config = dict(
    head_dim=64,
    d_mlp=1088,
    norm_eps=1e-05,
    positions='rope',
    lr_head=0.00629,
    warmup_steps=30,
    schedule='wsd',
    seq_len=512,
    doc_mask=False,
    train_tokens=367400000,
    dataset='wikipedia_en',
)
MLP neurons of a small language model. Each row is named by its layer, matrix (gate and up: input weights) and neuron, and shows model dimensions 0-63. Each number is 128 + 32 x the weight over its row's rms, rounded and kept within 0 to 255. A neuron's up and down rows have the sign that makes its largest values positive.
A block is one neuron, or neurons of one layer that tend to fire together. After each block is what it responds to, as a language model described it from the Wikipedia text at the highest values.

L8.gate927 [201 116 162 155 113 111 130 132 129 131 138 111 187 120 142  85 113 191 149  60 201 132 109 138 160 126 145 164 178 135 109  94  52 116 172 122 103 104 132 174 156 154 174 116 147 129 106 168 158 150  73 118 149 128 113 130 155 165 107 126 116  60 123  65]
L8.up927 [157 109  97 125 126 124 183  68 140 101 185  69 118 164  72 134 131 160  90 140 102 101 164 135 133 152 160 138 117 110 102 148 125  90  95 136 113 133 186 201  73 137 156  99 131 151 159 113 106 136 132 140 111 139 150  75  95 168 112 131  86 101  78 171]
Responds to: Article "an" and month names

L6.gate601 [159 130 128  84 172  84 190 162 194 119 172 136 174  81  72 175 141  88  60 120  98 105 160 121 114 144 153 170 162 143  59 147 142 101  78 100 178 205 126 121 113 106 163 140 129  97  71 125 139 111 115 128 112 165 140 166 122  77 151 120 156 112 127 140]
L6.up601 [126 102 135 140  98 176  84 128 146 159 148 110 154 185  99 151 152 134 125 129 106 183 163 168 129 153 139 117 118 118 171 164  76 111 122 212 142 123 103 150  87 132 159  92 112 138 112 123 103 108 170 139 145 153 154 130 177 188 125 129 136 136 155 122]
L6.gate746 [163 162 147  79 164 163 117 135 164 166 113 130 155 191 131 122  89 138  71  83 161 186 102 101 177 111  74 116  74 148 144 115 166 147 114  66 105 174  78  73  82 130 130 148 144 104 160 178 152 116 140  79 101 111 114  60 129 162  67  96  75  97 133 123]
L6.up746 [203  99 175 119 127 121 179 156 121 147 124 126 177  84 123 165 103  81 117 124 101 162  99 109 156 144 118 148 170 150 122 152 151 178 134 138  82 170  44 136  93 150 109  65 159  93  83 128 156  65 119 167 122  87 146  84 130 106  66 138 185 140 144 112]
L6.gate750 [146 127 145 140 178 127 142 185 180 133 121 100 170 141 162 142  68 123 155 173 120 171 201 114 151 141 121 135 105 159 168 169 152 147 125 147  94  66 144 178 145  89 168  93 134  83 110  86 123 111 120 125  88 105 158 139 142 171  84  84 161 109 107 113]
L6.up750 [116  97 102 140 165 165 169 131 115 167 104  75 171 192  87 153 154  92 102  82 160 179 164 142 123 132 133 126  34 114 121 151 171 151  75  62  88  80 144 119 125  88  98 110 126  72  61 121 103 115 147 156 118  68 134 161 133 130 181  75  96  59 111 139]
L6.gate947 [140 112  85 113 136  96 106 163 187  74 170  99 110 183 133 136 145 150 116 101 114 173 113 166 136 142 155  60 160  71 135 108 126 120 120 159 188 166 131 174 164 195 157 132 185  97 135 152 160 119 118 149 170 130  56  73 140 148 177  99 104 141 135 142]
L6.up947 [111 104 151 150 113 101 140 122 132  76 170  87 112 162 169  87 147 150  74 190 144 158 181 125 152 137 175 130 181  99 100 150 143 141 129  94 147 150 184 106 107 187 143 204 102  64  86 115  98 153 103 178  75 133 149  74 141 110 162 170 146 128 110 143]
Responds to: Stat-table number digits

L7.gate58 [126 145 145 171 125 132 134 112 101 130 129  84 127  77  99 123 125 138 125  40 119 163 160 171 134 125 153 103 158 124 111 131  92 151 151 206 142  67 105 131 145  88  81 154 105 157 105 143 134 146 178 131 117 122 103 134 136 103  95 146 116  72 158  92]
L7.up58 [ 50 129 146 158 161 151 183 165  94 143 167 110 124 109 129 135 156 101 106 127 156 159  76 128 147 148 106 160 158  97 145 166 106 121 136 117 166 132 173 154  70 120 141 152 127  93 158 155 139 122 130 119 108 182  96 164 109 113 113 109 155 130 158 140]
L7.gate127 [158 153 100 131  78  67  99 201 144  80 122 148  57 139 159  64 145 126 141 159 145 144 130 122 122 101 139 139 112 171 106 171  95 144 158 129 146 140  68 168 138 125  87 170 117  96  99 102 173 115 139 171 154  52 171 117  98  87 152 121 115 112 145  95]
L7.up127 [177 142  90 166 130 134 121  75 160 101 134 108  68 149 120  85  48 118 141 135 177 118 143 152 138 123 166 140  62 154 157  67 151 102 165 126  35 175 117 106  76  80 203 101 160 144 147 106 185  99 115 136 138 118 111 170 154 144 141 111  88  88 172 186]
L7.gate188 [ 83 148 121 106 155 136 106 195  69 140 153  52 131 195 154 171 160  96 187 146 111 152 151 113  80 152 127 136 153 120 167 240  98 138  95 165 142 130 108  79 147 147  93  83 125 186 148 115 164 149 124 134 105 142 130 110 124 129 140  81 167 178 151 123]
L7.up188 [159 108 117 105 112 146 123 145  70 102 134  46 123 172  55 158 136 128 128 106 167 122 176  72 162 134 153 131 145 136  75 157 122  99 120 135 109 164  98 146 126 182 133 127  97 157 106  93 139 183  97 140 100 152 123 138 131 145 139 140 125  81 150 124]
L7.gate197 [ 97 103  95 126 112  78 151 153 159 134  79 145 136 171 104  95 132 102 129  74 183 109 107  91 138 169 129 169  75 129 120 110 180 135 125 157  79 151 141 169  83 129 205 166 158 192 200 118 170  69 167 179 153 132 141 140 122 140 106  98 149 101 122 113]
L7.up197 [135 105  72 165 152  82 151 121 153  95 124  94 131 140 127 132 147 140 140 159 173  95 132 136 195  96 121 141 141 119 131  69 135 140  99 129 142 219 110  88 116 143  98 143 117 114 143 185 108  66 154  74 126 124 105 146 132 194 108 130 108 140 122 134]
L7.gate367 [179 119 146 151  90  82 134 132 139 146 155  97 123 139 116  70 124 128  78  92  99 141 145 111 151 148 131 129  93  70 136 137 140 114  56 143 111 128 159 155 141 104 139 127  92 121 131 167  76 122 132 153 143  73  97 111 160 115 105 188 136 185 155  99]
L7.up367 [165 106  68 144 138 109 117 104 113  76  78 121 120 164 129 149 153 132 129  86 111 127 169 133 122 123 172 134 131 157 139 193 118  56 148 165 134 153 108 147 138  89 100 155 137 153 115 149 125 116  99 130  86 165  60 144 119 178 119 132 133 202 151 131]
L7.gate394 [182 100 129 156 108 114 135 101  77 129  95 128  53 143  75 166 100 107  64 127 138 136 134 135 185 180  99 107  83 145 142  94 121 148 181 124 154 126 135 142 148 129 110 176 133 144 202 157  99  87 130  70 108 117 127 161  96  93 137 102 148 150  89 130]
L7.up394 [ 92  74  82 100 136  72  86 103 123 151 153 167 126 121 181  62 126 191 142 132 180 145  71 129 119 174  51 142  81 178 217 162 173  96 114 190 133 130 127 148 137 102 132 180 165 186 121 154 115 115 140  72  87 124 154 173 145 139 121 111 172  85 114 151]
L7.gate449 [176 120 103 105 137  88 158 108  98 124  98 150 137 117 149 140 131 143 172 138 187 166  95 121 166 107 101  93 108 168  79  72  95 108 126 145 120 162 121 175 118 143 147  98 133 139 146 146 126 139 117 151 114 147  87  92  84 105  90 114  65 157 134 121]
L7.up449 [176  99 174 142 151 155 110 131  70  85  87 115 171 107 113 102 127  90 102 149 177  98 169 168 154  93 128 130 161 132  89 122 104 123 148 170 115 115 176 148 152 185 122  74 119 202 150 156 152  85 113 140  66 105 117 103 114 133 119 147 165 102 147 196]
L7.gate468 [130 125  87 125  78 147 125 148 144 125 147  83 118  81 108  64 122 190 146  70 153 108 180 151  96 186  96 114  99 130  87 157 130  69 151 156  80  90 102  67 117 143 150 125 163 152 141 107 142 169 101  89 147 143 113 184 141 142 126 142 155 179 106 148]
L7.up468 [139 153 159 100 141 121 102  98  78  78 137  89 173 108 148 124 143 175 126 131 132 157 169 126 122 145 189 108 183 154 157 116 126 126 147 117  99 191 149 170  99  80  99 149 200  75 182 192 126 165 168  74  98 113  97 158 143 162  93 151 173 120 138  74]
L7.gate685 [100 102 107 112 107 123 201 164  76 153  92 137 130 140 174 149 129 135 154  86 137 131 108  84 150 119 160 100 157  94 109 140  70 134 218 113 128 126 119 203 121 131 145 192 162 212 101 135 147  77 108  95 130 133  68 113 156 190 144  90 160 135 143 181]
L7.up685 [ 87 108  83 100 146 129 131 102 152 143  79  91 138 130 200 122 141 169 131 125 137 120 149 201 100 111  92 127  84 192  87  97 178  87 128 180 137 109  78 148  88 106 169 146 118 169  92  80  97 110 113 192 143 130 114 152 115 189 183 106 131  70 168 104]
L7.gate704 [100 103  86  81  70  92 115 136 115  95 132 101 150 146  76  84 177 102 167 129  90 172 148 152 138 113 118 132  83 135 106  71 150 115  92  87 156 106 123 171 122 139 134 186  26 119 143 117  69 147 187 146 106 117 105 148  98 173 110 133 154 147 120 105]
L7.up704 [110 157 137 115 119  85 141 109 149  89 116  92 152 110 126 124 123 159 135 159 111 108 110 184  92 148 160  21 133 122 134 137 146  84 148 153 123 133 158 131 154 123  80 138  84 144 141  76 118 105 152 189 136 123  79 107  98 137 138 105 109 169 128  81]
L7.gate727 [150 158 151 104 116 126 142 167 155 149  99  86 169 154 161 113 129 122 150 152 119 128 146 141 158 116  92  83  95 111 161 120 114 127 105 128 118  85 174  92 176  95 179 164 150 166 173 103 157 147 119 124 144 147 101 184 133  96 105 152 144 101 130 171]
L7.up727 [ 84 148 121 159 155 124  79 115 136 101 112  85 130 155 144 125 106 136 126 159 107 143  66 107 155 145 142  97 128 144 165 115 116 135 100 163  84  69 139  78 187 149 153 142 198 174 113 107 146 150 108 105 133 111 127 135  98 128 174 130 117 156 204 112]
L7.gate740 [172 115  76 139 140  91 138 118 145 139 134 143  68 112 127  62 141  99 124 110 100 156  48 139 108 127 133 164 127 102 120 135 173  84 125  30 171 116 108 103 134  58 126 144 137  57 148 126 121 103 127 142 148 150 100 238 118 115 116 117 134 136 144  79]
L7.up740 [194 109  85 128 111 104  79 156 119 146 122  82 177 114 153 128 161 159 138 149 121 136 187 109 134 103 152 152  82 157 163 181 167  92  97 189 135  77 142 106  77  81 145  96 134 140 141  86 122 127 148 167 181 177 176 124  98 126 168 120 136 154 172 163]
L7.gate754 [135 155 155 162 165  84 109 134 122 125 176  77 159 137 126 131 130 110  62  82 151 139 128 117 105 151 175  88  93 126 143 111 175 142 155 139 109  76  98 156 106 145 125 136 115 174 175 164 126  86 139 124 134  51 146 115  95 144  93  72 131  92 143 111]
L7.up754 [ 91 132 125 124 137 111 137 126 106 118 114 145 119 112 124 182 172 139 153  91 100 167 148 171 105  98 104  94 153 175 114 153 119 143  95 115 182 142 138 168 106 136 142 168 152 151 144 216 118 106 173 153 125 172 127 145 147 122 158 107  81 179 102 153]
L7.gate804 [ 88  88 155 136 109  93 148 121 130 114 130 129 125 116  98 153 122 106 102 114 112 135 110 151 168 123  84 107 146 124 169  95 143 110 160 100 124  64 132 134 180 130  85 171 140 185 125  97 153 200 105 133  67 122 132 177  63 106 133 101 140  96 148 123]
L7.up804 [111 139  94 143 167 132 155  43 131 161 128  82 127 124  91  93 141  79 153 126 122 128 120 105 149 137  97 128 115 113 130 107 167 109 135 117 160 140 170 119 148 145 128 135 126 114 127  91 132 170 103 167 125 205 184 170 148  70 128 176 147 115 169 108]
L7.gate810 [143 172  93 131  89 126 132 157 134 120 126  85 152 244 147 113  80  71 149 147  99 111 177 136 140  94 133 159  96 138 133 130 109 138  98 175 173  98 177 163 109 126 107 143 141 146  84 128 106 104 106 124 142 148 178 127  68 104 145  75  98 122 195 155]
L7.up810 [108 133 115 155  87 102 132  79 168 149 130 102 153 200 103 158 137 109 156 156 112 106 179 142 118 133 144 152 128 162 186 121 100 189 120 175 141 152 114 153 142 131 170 133 112 101  83 141  82 185 121 163 132  83 121 146  87 162 108 129 120 145  96 140]
L7.gate900 [152 229 144 120  88 101 136 147  36 127 138 160 152 114 155  75 193  87 183 146 163 168 142 101  88 135 142 112 118 123 114 125  66 149 135  98 131 186 117 159 101  83  95 185 102 113 134  88 181 159 126  83 112 140 128 120  66 122  91  99 107 137 172 171]
L7.up900 [110  79 188  80 116 135 137  93 168 110 150  72 135  67 119 133 106 149 112 121 137  95 122 149 128  96  70  92 131 100 150 142 114  78  74 116 124 132 131 116  92 104 159 158 144 115 130 117 119 109 110 131 137 205 145 130  88 135 111 149 104 120  90 174]
Responds to: Determiners in set phrases

L7.gate11 [185 148  96 113 133 104 156 124  95 128 144 161  99 137 171  95 143 143  98 130  85  76 132 145 109 104 130 114 193  96  63 132 157 137  97 148  75 122 136  91 118 134 109 132 132 122  91 113 124 124 118 141 169 139 113 136 145 120 117 166 139  68 161  97]
L7.up11 [175 172 143 119 130 104 157 159 160 114 127 128 121 108 112 106 139 126  99  58 103 104 137 140 145 191 122 158 128 125 166 130 170 135  63 138  83 141 138 166 106 138  57  65  95 179 146  79 158 143 104 136 105  82 133 150 137 153 113 129  65 112  97 144]
L7.gate184 [177 123 127 145 156 123 172 112 174 127 107 130 137 185 150 134 128 157 132 153 105 138 151 138 107 148 111 154  93 118 124  95 160  85 134 110 102 165 127  73 115 124 189  97 135  91 114 100 152  67 159 104 120 229 213 150 115 126 119 146 121 190 131 176]
L7.up184 [118 117 107 148 109 145 109 159 149  85 145 100  73 102 119 158 134 139  78 167  97 183 121 125 179 140 114 146 125 142 190 121 132 139 117 178 133 118 150  92 147 152 134 155 172 117 102 148 100 141 129 138 131 116 161  82 113  73 170 128  90 142 130 176]
L7.gate248 [139 171 101  85 115 132 121 139 120 113 140 178 124 149 104 162 134 118  90  93 161 160 102 103  96 122 142 151 195 116 151 130 164  93 124 128 157 116 159 120 113  94  80 110 129 109  85  70 157 128 172  96 152 123  80 105  37 120 124 127  89 116 173 161]
L7.up248 [102 129 167  81  79 123  83 187 130  82 165  61  78 153 130 146 162 155 212 124 149  97 167 144  72 111 162 114 165 195 190  93 114 119 154 129 136 119 157 129 106 159  98 119 130 129 129  92 140 111 117 119 149 122 106 110 126  92 161  68 117 108 116 127]
L7.gate262 [ 74 211 134 177 162 113 153 159 174 121 193 114 111 109 129  64 148  99 159 131 110 116 102 162  86 185 179 121 105 105 174 151 193 176  71 147 140 132 140  93 184 165 120 132 154  90 123 145 115 151 128 103 147 151 145 100 144  61 108 171 122 102 115 125]
L7.up262 [223 224 179 167  85  95 203 150 165 142 136 105 112 117  76 104 128 181  77 151 102 131 105 102  82 162  60 149 166 194 162 153  64 120  85 134 151 109 144  92 127 137  89 107 140 164  72 139 133  94 151 152 127 164 107 152 105 149 132 163  86 178 108 128]
L7.gate308 [171 108  78 141 179  89 146  83 144 139 198 102 197 128  65 130 150 114  43  97 102 134 151 163 137 151  97 100 109 106 117 105 158 185  98 144 135 123 100 175 113  85 208 128 117 119 155 132 100 109  96 128  94 129 107 121 141 191  55  72 142  93 149  80]
L7.up308 [110 154 180 145 176 123 136 107 107  88 126 153 111 123 121 121  70 158 162 128 107 169  91 171 163 146 157  88 175 131 152  81 117  63 106 178 110 139 109 159  98  97 154 124 107 112 127 175 106 188 127 100 119  77 149 153 122 156 129  65 128  93 163 127]
L7.gate419 [151 125 165  72 164 137 118 128 175 181 163 135 105 135 110  86 164 136  87 124  58 150  88 140  99 115 150  82  94 135 150  65 106 169 147 134 145 184 135 151 128  89  87 201 146 115 160 106  73  74 121 132 123 177 190  83 127 113 102 161  72 105  84 168]
L7.up419 [155 152 131 107 133 151  90 171 130 125  98 112  98 118 166 109  96 124 167 152  84 221 130 159 185 160 108  91  95 111 161 105 109 122 134 113 169 135 103 164 103  91 195 121  72 140  81 138 120 152 122 159 158 119 119 127 163  95 153 179 140 154 120 172]
L7.gate482 [136 163 130 134 105  94 144 177  98 155 182 147 122 172 128 113  94  94 153 175 141  98 121 167 133 151 158  89  95 119 137  97 124 113 111 121 117 158 141 170 127  75 120  91 105 156 178  65 157 162 135 137  76 105 174 116 100 127 127 100 109  46 149 144]
L7.up482 [139  64 145 138 147 108 143 171 139 145 202 103 158 126 160 145 152  75 175  91 168 132 133 164  86 204  92 175  94 138 132  80 169 126  86 106 148 102 136 114 129 113 184 117 110 114 169  58 164 128 101  90 120 135 153 114 153 124  98 107 143 127  93 152]
L7.gate536 [174 112 148 133 126 103 162 160 135 175 114  65 131 136 166 148 118 100 136 137 105 166 133 108 108 101 123 131 103  70 127 149 169 128 154 105 115 160 165  67 104  77 200 161  66 100  94 100 143 162 167 101 100 143 124 163 129 159 102 159 171 133 109 179]
L7.up536 [186 153 107 159 174 123  69  61 114 121 153 110 127 146 166 143 104  83 181  51 159 200 153 142 120 131 102 105 131 105 111 125 110 141 166 180 103 109 113  78 128 104  74 115  83 121 102 186 139 148 132 101 181  47 153 162  56 106 110 130 155 131 112 135]
L7.gate598 [128 162 137 122  65 101 101  90 115 164 126  71 182  92 133 114 110 106 140 134 148 115 145 154 138 160 140  73 123 144 176  95 138 109  72 169  81 142 117 174 156 185 131 162 124  81 124 182  91 148 100 135 106  65 100 156 100 124  86 125 124 150 109 151]
L7.up598 [136 140  90 107  96 100 139 110 142  84 115 177 141  86 100 128 120  94 126 167 134 158 188 187 108 120 147  85  84 135 133 119 127 170  82 123 100 102 114  85  98 192 126 108 167 131 109 103  96 169 112 107 147 111 134 179 187  85  78 122 159 125  90 134]
L7.gate682 [ 90 150 190 140 107 131 134 161 161 118 164 113 122  95 189 120 107  78 132 128 145 179  84 123 106 135 115 106  79 151 128  95 107 201 143 128 172 105 124 122  61 155 145 132  88 195  76 159 190 103 126 135  82 117 109 131 158 105 113 104 128 174 149 103]
L7.up682 [150 180 179  73 133  60 135  82 125 116 155 154 107 121 133  95  54 141 145 141 116 121  95 122  76 143 147 147 145 139 165 136 188 173 110 129 130 123 126 137 124 119 127 126  97 111 105 171 137 129 143 156 157 180 167 113 107  65 152 100 106  95 111 154]
L7.gate723 [137  89 131 121 125 142 107 173 144 159 139 114 144 133 105 124 166 101 126 156 127 142 115  69 106  96 100 110 103 119 130  95 119  77  98 123 129 114 153  75 146 195 105 103 158 104 122 153 145 104 121 179 118 146 159  93 114 136 128 121 156 106 148 160]
L7.up723 [ 59 153 142  72  94 135 115 113 112 140 134 132 159 165 194 105 116  87 112 152 150 120 130 114 120 125 115 119 125  84 210 131 143  81 171 119 164 164 101 148 144 134 165  95 142  86 132  98 108  88  89  67 106 104 169 117 112 108 198 104  50  87 108  76]
L7.gate837 [173 154 139 113  99  88 172 130 119  88 158 108 142 159 162 196 144 117 162  73 124 151 193 111 107 121 133 166 176 120 134 102 189 142 102 149 125 123  70  92 151 107 134  87 133 119 114 137 106 180 131 114 119 158  94  99 140 135  80  32 123  93 113 152]
L7.up837 [130 168 138 147  90 128 159 148 100 111 142 118 214  80  85 118  90 170 139  82  97 133 188 143 162 184 185 151 132 126 137 124 116 174 131  96 112 102 116 123  56 153 117 121 192 118 102 133 193  94 173 107 129  65  96 128 188  99 144 153 213 136  92 162]
L7.gate895 [165 144  94 140  77 114 202 137 111 117 100  57 112 140 106  54  71 144 148  85 118 201 106 136 175 179  79  90 117 125 177 137 120 110 115 115 146 146 197 117 163 128 131  71 121  91 121 124 142 133 142 141 166 163 187 110 131 141 129  74 143 138 186 155]
L7.up895 [138  85 108 103  94 141 193 177  27  88  81 160 150 115 129 161 169 104  67  97 123 198 145 121 121  98 114 166 134 146 144  80  66 162 138 154  98 108 148 152 142 113 124 142  33  75  93  67 141 113 117 136 115 173 129 131 128 126 115 153 135 152 100  98]
L7.gate1032 [103 122 110 152 122 157 173 119 124 141 126 102  94  97 136 203 164  98  76 150 129 162  96 135  90 180 123 148 153 118 159  99  98 110 140 171 139  87 135 177 162 141  82 107 160 114  91 143 120 122  84 115  67 105 146  91 140 137 142 134 151 137 116 101]
L7.up1032 [114 158  86  94 104 127 149  88 128  81 151 124 120 107  94 113  77 119  83 127 138 126 122 172  76  87 146 125 134 148 167 115 150 128 184 187 169 134 188 156 144 140 116 101 104 135 148 139 159 106 130  85 137  91 123 117 153 123 123 122 125 125 114 102]
L7.gate1076 [187  77 130 175 113 168 175 162 125 146 135 153 161  86 109 117 131 154 193 144 149 102 169 123  91 173 131 146 171  65 153 130 122 160 141 145 149  79 185 157 123 185 121 156 167 125  60  90 123 143 113 113 153 127  75  94  99 159 124 103  94  62 131 160]
L7.up1076 [147 104 131 172 150 169 128 101 207  71 135 115 176 121  96 156 129 140 126 145 125 144  67 177  63 118 225 130 127  99 103 116 150 112 184 171  86 118 144 117  94 132 163  95 144 111  12 146 101 138 114 112 115 117 145 180 114 181 131 156  69 123 155 144]
L7.gate1084 [141 145 135 135 101 163 156 105 147 198 134 119 126 139 108 145 124 157 135 151 109 102 131 105 126 165 141  77  64 129 154 144 122 109 110  87 130 136 195 138 145 118 178  80 171 126 134 167 101 161  89 154 154 151 135 130 149 131 165 114 155 185  76 141]
L7.up1084 [120 178 124 146 112 131 179 107 129  99  90  93 135 138 140 176 106  43  88  92 151 112  80  18 159 124 187  71  77 173 163 189 125 124 158 152 175 112 128  82 169  98 127 123 141 114 130  75 132  97 162 136 106 104 105 132 166 172 117  80 123 152 113 119]
Responds to: Number-initial digits

L6.gate277 [171 166 134 156 161  95 117 138 115 112 139  65 150 116 168 132 157 171 187 141 156 160  81 152 152 152 102 165 108 155  98 146 146 186  78 124 103  53 112 174  96  82 189 181  86  65 139 110 136 214 124 105  79 114 164 168 102 143 134  38 124 134  84 121]
L6.up277 [195 144 131  97 115 139  76  66  86 140  67 130  96 141 136 168 161 137 143  91 143 110 102 168 138 124 173 135 120 117 178 121 183 119 120  80 157 122 159 150  99 149 127  84 175 111 186 124 110 172 101 100 148 119 119  75  95 128  95 173 133 159 122 161]
L6.gate320 [140 148 148 113 133  67 109 115  86 120 143  79 127 124 102 127  87 205  97 117 185 195 201 148  95 169 174 106 117 137 150 117 112  99 199 119 132 131 167 145  94 163 140 185 123 157 162 161 143 157  49 114  49 128 112 112 152 148 100  63 152 146 142 139]
L6.up320 [116 159 144 102  84 175 125 141 127 111  99  97 166 169  73  96 110 186 124 121 143 148 172 144 156 102 183  86 105 125 232 112 156  61 156 141  81 138 153 123 140 131 104 161  80 106 151 136 119 147 120  97 144 196 103 101 128 217  78  96  79 154 132 135]
L6.gate394 [148 150 160 160 137 164 175 161 130 184 131  95 109 194 171 105 118 143 108 139 150 138 183 133 101 145 118 130  66 127 117  65 146  91 138 133 194  79  75 208 157 173  94 116 147 152 112 110 104 148  54 109  95 134  72 125  17 155 158 127 127 165 100  92]
L6.up394 [ 58 109 106 105 181  89  81 211  86 181 103 156  90 111 104 171 122 185  84 122 114 203 171 106 125 111 180 104 173 182 106 162 164 147 166  93  43 133  70 106 150 129 128 119 104 122 148 181 110 168 170 140 151 140  78  99 116  87  70 107 127 177 109  92]
L6.gate537 [153 109 109 148  79 167 115 103 126 120  76 139 176 148 118  91 147  96  76  99 155 148 178 135 163 144 127 124  96 164 166 170 162 176 109 167 159 180 147 108 101 113 113 148 105 115 127 171 147 188  96 121 164  78 129  77 108 142 110 112  88 162  76 129]
L6.up537 [177 132 108 153 123 140 175 153 154 169  66 104 109 137 153 132 149 140 138 144 165 136 130 151 107 129 183 160 144 130  97 132 231 170  92 129 135  73 145 162 152 146 128 199 107 155 168 146 110 166 124 133 116  96 168 105 117 121 145 139 137  97 138 141]
Responds to: Indefinite article "an"

L8.gate986 [139 150 168  95 164 141 171  95  63 194  48 139 145 115 130 137  99 154 140  89 121 102 132 180 116 154 145  97  89 164 120 141 151 121 176 148 129  63 126 100 107 113 133  71  88 168 104 170  98  60 132 112  99 133 107 136 165 137 117  66 126 114 120 152]
L8.up986 [118 143 176  83  94 119  99 108 124 118 152 108 113 138 131 143 138 101 110 114  90 109 144 101 154 118 169 109 110 143 141 112 161 111 146 160  94 147 214 132 193 186 115  43 116 101  90 123  87 161 133 168  87 142 149 120 115  80 140 132 120 102 113 168]
Responds to: Word-initial fragment